{
  "n_head": 5,
  "n_kv_head": 5,
  "norm": "layernorm",
  "norm_place": "pre",
  "norm_eps": 1e-05,
  "parallel_block": true,
  "init_std_qkv": 0.047,
  "init_std_o": 0.0105,
  "init_std_up": 0.047,
  "lr": 0.000747,
  "grad_clip": 1.0,
  "decay_fraction": 1.0,
  "seq_len": 1024,
  "doc_mask": true,
  "train_tokens": 568100000
}
MLP neurons of a small language model. Each row is named by its layer, matrix (up: input weights) and neuron, and shows model dimensions 496-591. Each number is 128 + 32 x the weight over its row's rms, rounded and kept within 0 to 255. Numbers have three digits each.
After each neuron's rows, "fires on" lists the tokens most often at its 100 highest values on Wikipedia text that the model never trained on.

L7.up1092:092067150126105090135106121107150176149109098149126087140191164124058118136162056147171182128158103101145077114089151137127158079117143153126153202147119154142150121142148108144111096109159094132155139129136153150140110091067163143113139144123104092134199084164089141083056116127196100130
fires on: " the", "ș", " a", " c"

L7.up725:138064140127132118117080103085135098130084143109187064116132138136129107167123081144201118123067131145129107120105064156094091169106126135126098133117117078074177125098140174157121149135137067140070095133161186149129177128142113142144127140134119160041191141090141056145116168120141164177
fires on: ",", " in", " on"

L7.up71:120088095215154073198094100150127167120063104173146165113120101147147136166167072057076141115095121137106116117173093091113067119159129125143100213095145106116165127055152149140110113100080095139129142136172144082070151185168159172086137167123139162105180140093135191097136157173149095129
fires on: " ", " (", ",", "-", "–"

L7.up1103:159168161102144115112166092155179095148152041096176171120046149140145139167081120125142113160123058130142118141150151127145151132131184130135180180094108079175077148159133103091153086111148196161123145127120093144134159130135181114130129097140143165152106106113181073166100140112152126102
fires on: " the", " a", " Ep", "b", " M"

L7.up735:151134175147099122141154131145111138155161126100178101040142109136152141143145199165116151137101120099177200166167131112182147074105088155153132148184104125128125128137131145177113118102190077123143165110136124098098137128118081165102157122120093080157166090076128090110117096165104097125
fires on: " (", " C", ";", " in", " G"

L7.up1160:123101131182115127081123175112158145129123103178079134110143113108118169144173122096132138131175106104073074165154171174195158121069152146123091064172103119156164148168132097126115114121140098165105101131180158104173104137114167134112137104157136175144142124175156137117113075138147144136
fires on: ","

L7.up1638:067078102128138136116123158133150073091146105113090136158134047123125113162154161110162085147117100171119140092113188180184117113087095112114132160176148110087140177119172145116109137123082140133130112143116123124140186087122135118149124146144146163147105107160115118115167094109183109146
fires on: ",", ".", "r"

L7.up599:128104053107123128142078116062123120164164048106140148126152100131092145160100183103134148138133115104140139143122135135144123113138086121156149090088146092137086120152069111160129091133131123151071125141120107101192145122128131151109157152119134132115175097136144064156112086157113090082
fires on: " D", " |", " d"

L7.up461:190186180103147172169163110136118091153124142150124095148183120120124108098116149130126091096118153119164100089084152064171142142106142209118066131112109053139097120129098072084170158128144120107162125098180072118136154160111099132131159067110105172107156138151093160148008105097150102126
fires on: " I", "-", " reg", " a", " had"

L7.up913:140055162053112185080132128127157141156161178094141086112143128093052125088110142146181126119141116131163079121084130104151147108159170111135122136185162162165186145100171147120066170086124177142108109096141113119134113069138140080125091132094185155172160124159134140114143125122182130117
fires on: " |", " do", " name"

L7.up1412:147125138115139155128167142133093131121133105164088129187138091140108101170130124114159139154118121091127165142092163091093165101103168154158156118133126130133161078183178142109147159159152089118143159151062140113206098097139101192094133164114090184149123172128173118102117147046102113127
fires on: " a", "A", "K", " k", "19"

L7.up891:150118117103148130125091115105116162148147152077136124157145107134154168118137157105138188146103156093090154110149102105124099129149122126137152155129126103088133106053139134170132183152120117138151143166148180131193187137135141114151172110163108140146135123128142058146128089074123178138
fires on: " was", " part", " later"

L7.up1916:136129081174143145119150179097121116091120135164132127084140148124124124204135176150165149103112151193105116121086112101163139108090078139117143160123076171165094104091152137144117080153133121159075161127143100108121164163101126109097075122130115101164149129134099150074132179145095141123
fires on: " the", "–", "pp", "ed", " for", " 11"

L7.up1983:085115113109172132132106188158158118122110163169113171121070138132158083163111050089124142143106113136158169119127115116101128129100114176116080148085134109115152163086120159134149191146161115118150149158148101090101130127101188082165136120125130106143125156132103128133111187120134120078
fires on: " of", " to", " in"

L7.up776:125138098103136123180098125104092076143159152114137152158177176084158169194161151166144105140167183109156162117132139075169138138138121191090183151132099187115119144067132092160141089099072075098173141119179116120105169144133181100097108151070141114105121151076171110133144101132129140147
fires on: ",", " and", " D", "ord"

L7.up114:090085160158167149112145125114171195176161138165089121102189150092110193170143124166086192107169140120140140133078101074123167134098101172140171078128211145135150164110112125120160153092094158152105115227122083221142162110122131136139100115155131145115123174140076104043151103102122120077
fires on: "th", ",", " or", " th", " Th", "ul"

L7.up982:120113125170139108134149124115167179136069121145188165105089138149124115142166103047162161140028113161172122169095211072083116110120124103158096128122116154200144088138135163146129127132104140117069114131134126119137070079114141116152169132103200137167114138140119110132146106120139105162
fires on: " of", ",", " in", " from", " and", " with"

L7.up1447:095137112143134174104160101148165141110139131175104104138102162123119074177156142133128099140128146130131121162103108135104083144158113154092105115114104063127094085063169131134154162130118134141134144141132112148150124065135069158164111156095089059129186108161133128102096219149127146113
fires on: "th", " 21", " 15", "enth", "nd", " /"

L7.up1010:093129154201189119162083170133180083165183126070085155129157084053138202174082140035140186039118079123205122113124147125129099137173127080162102147196134080176102126127073160109117110136104192181074126165120149069161114119165114185085129132190080122118098088150158122144158104083118114154
fires on: ",", " were", " was", " be", " is"

L7.up253:141169113088122140128074130089099086187179038137062104099167133118158168186129072183138146165098144131110110096098025164153131136137132129128178179130113178164143142159136118092130129146125131137098133142139076073113125081109157104122134062178108156188089120175161113110144114124182080101
fires on: " R", " r", " Sher", " sign", "r", " Yam"

L7.up753:155129112138083145154143060115125106131168174056088163102164157133142101117181139194144124199109113134155092105164143125123146113072119155197125127120158121135191113104091143138119109165105097190148117145131099134155172148161127114148125120135136145135131092018128071113126151082061172125
fires on: " C", " K", " H", " G", " E"

L7.up194:115156099150150122128154161137121133163104158153142106162122142148177167133178177126142114121152162183147120095121149110104174175146124131165072113091181097104192086167114104107131167118137099086093105129195108109114142146121145157112143111111105131090160147123179112166104114149177122128
fires on: " the", " that", " this", " 18", "."

L7.up836:160136102161118200179121135113096114084142133118128143102117068102085095155173098150134132126173164151110117111099116154092125102134086155063096112130062163114142122157128092139093198099093093152091142115149127136155169143149112091116113094100101136164090111085087147120144094134119116104
fires on: " a", ",", "-", " and", " 1", "most"

L7.up1247:107150156178168099144166148203151112088132115127136116133103118148131140155100092130173095119128117059117178094110178119163140122145121144105146171131170083213111130118137127168166156108090137148135171157222089109078160176089166158153151115078110082156180130122187150134092141106128154164
fires on: " at", " in", "-", " M", ".", "\n"

L7.up1626:108101112131118106157140134166098063131151128153097145096123138136103116120105084097097109171175117113165159121100165071139147089133126104189094145107148114109132132112116156216156159126129140099159088086122175135154102082137166220115096126169192190116137108081107167144141138150133102132
fires on: " d", " de", " of", "th"

L7.up2161:154097127076081185121113165113147109036135066071105136181121151153144167126122120171078155146134102079197202139144163084197155117067159085128193122112071119088117112069166165109120163113109140123117146139110130127132140132159154129117126108163143075182161136128133179184079170151139157144
fires on: " St", " st", " K", " sw", " Sw", " M"

L7.up1266:139133143137120076125142149116169106100114111137136177085107152151236109162095082129141120145116037158117123156108132151148130142140108148144113139116163113096162117100162098121109086106155101176029131180101098054174125113175085098098175101062134141169142117164167128096129120117158125143
fires on: " the", ",", " and", " his", " of"

L7.up1480:104091080176134114127134162105163108069159173140131129140092096100138168179182094119111116096145153121132117123146124101122033147159117161130140127051095119132128121146173118137095150170094119102119148154105158133163080089146100165090178122092134083173133108183144150129158097137122104163
fires on: "–", "-", "′", " −", "p", ","

L7.up2297:140116202118150099120163106163085137101182113148100166106120130092068075156155109118149110104120117155218140114100119108132174150138160202147151146132142099136123093159128047149087158078116121096137118111133110183142111051165136153188101192123156206133125129080068048152080138122165168078
fires on: " a"

L7.up2119:111055213110128184124090121158170127141199104158125073139152167144195152150126097223096165096065201148137150160149127170142150167139186147164134179081112124082132095155139136119154101084146149123157175114136117134116138153104122126140141177168161139177076127159121102121122173088096105111
fires on: "\n", "in", " N", " S"

L7.up1594:164118123133138109127021094145128128145161155112117083186082196124113165141130133059148071163122131140099086129130114109105133051134098144142155090085100150141166113148191150156153151087087098112156141112152120190172195169159122129166137177071165114142114078108111156106070093077144141134
fires on: ",", " is", " was", " p", "'s"

L7.up645:176103089128063105131114037160105091156105103141110151139143087113122179143152110073099103126080115174173134120088101125125137106148157075130152148223132087112119132165158111109171151169159152161064174115100120102105138047081117095157197231101179149052110149131138107070082167154115148099
fires on: " G", " r", " R", " C"

L7.up1494:149108125135153135141097151147093109183130123213142120124118119104170102169181145146103134155106137155090133151068152141076119186135086178100135171094097117122114136108120072103062127118166092141169149085168151154126148149132149156091141174078135153164104160133100125139063157131100126081
fires on: " to", " in", ",", " he", " they", "-"

L7.up2283:097094143158146158159176176099158129140160161166155152158143141130120130154134121130137101116117143089148140066093141152156120065176109174095167169124100134123139124142030147136082130163119139085129124097206135147140126097128099175172161126106181129128084112174125148097145126140112137111
fires on: ".", ",", "-"

L7.up900:146126155132161116195110153108140140069148104131166155128063120141190189130129131071143171114096033149125147156095167090089090171062128138171077141116098068109145137145168184126090157145104146094141140124134125136143148130083127118159159139111116146127186100074129143078086117147101170125
fires on: ",", " (", " is", "I", " of"

L7.up937:156112167076133109129163164070157190102081126163141128089168076075101134100083127099099101151107081116126118098093162124097112113123115117069115077155109070151140139107175111079094149121140176115047166190132165128088084150100062104160147167121126140168132143075087146113112114093132139150
fires on: " in", " from", " |", " by", " the", " of"

L7.up1408:126054159106070148145103130097074098154095135166179124123107194067180095092099139204152090182167122103116127117134162154168149130182139097142133117136162132139147119106114113087101178085108110114157123120153094119142181159106125134130143139138142109135118078079117146125142130117134111149
fires on: " 17", " 16", " 12", " 15", " 14", " 13"

L7.up598:106080127141147119113125103160107157121085127118125105122167146183107133112164103173085116121145045149119117054119102110161124149119127111128147156145096167148156154078083104115124097158121138191079080110175135109120088074147107081180172138075093144107161093153079150093186129146169199149
fires on: " of", " as", " Japanese", " against", " American", " dep"

L7.up2091:157178148116126111102112112152106110171168171150115129096159141148102116140139132119120074154145149122101181099158102108057116111115142144138089124144124185093155138162155132112058173132073077075108188142124146085177121125036112096124158150162140080127066144163139127170107105101132146097
fires on: "′", " G", "°", ":", " b", " and"

L7.up2470:082094117078102203146138163130104115073125083104100133146144104135107162125167152119132106072115139071180085136078121072142108130171089108123088096136205113173180094126087100171163147109121151201144109106093153156114089101140085135117103081168138112131138083147126115136100125129119154112
fires on: " is", " was", " are", " |", " were", " been"

L7.up1053:091138133129178213169061088096070103091110175126091079144099158123182172096076160160196092170110114127090181128122129091117107171159102130121107125107169096146140165111141063099099123064083061139099084139089124130140176192095088158117157123159145147173103146115096168127149131160162112092
fires on: " with", " to", " such", " featuring"

L7.up1760:123132151184102193146140104124159136209115103176105123133165120117077147167117078078100122138135179170144091147070071142233135130102138120153163071118132080156171090095142123139087117095075137097143136129145106133188112167149116118131094123131134130208118140106124163093098121128091091108
fires on: " a", " and", ",", " or", "a"

L7.up495:186227178155081194152056168142117140107169144120152135093134132194160129130100117125110109129144145094103155097130104064101153150103158219176155096094044100109111145130152127094115163105100132112088087123100108154123168140159150153144102201099153128200126074164072143179137095083146110141
fires on: " (", " L", " \"", ").", "id", "-"

L7.up227:156135144104080143091126082151127133095166068122151128165078193161126095145062128157157131085143106120075174105148160129124147194159137082170084149136110102141092178126165118082076139120142143117114188149119097147069159181117137142137169167098096155133090125118127105135132111146105154156
fires on: "-", " Mc", "\n", " \""

L7.up2349:114137156075140094121082124154105141101113185066180116122105146131165097147125079177116081113142132195153165108122136167056114137151158155107034146121195141112195113186101140153104109113131105099096124041106169120096134160168123132169110122156115122108098070132097091142162092050158111132
fires on: " New", " of", " in", " its", " to", " through"

L7.up808:144157123130104169135064197087159089154142131134132182158164114129164146192096132113121171130131116147129144059097118101132136088110134089057143167140118136195144049130121095116166059143084111123164114108089142165146124048147154158145222164117149188104105093131139059154123140141134108153
fires on: " D", "D", " R"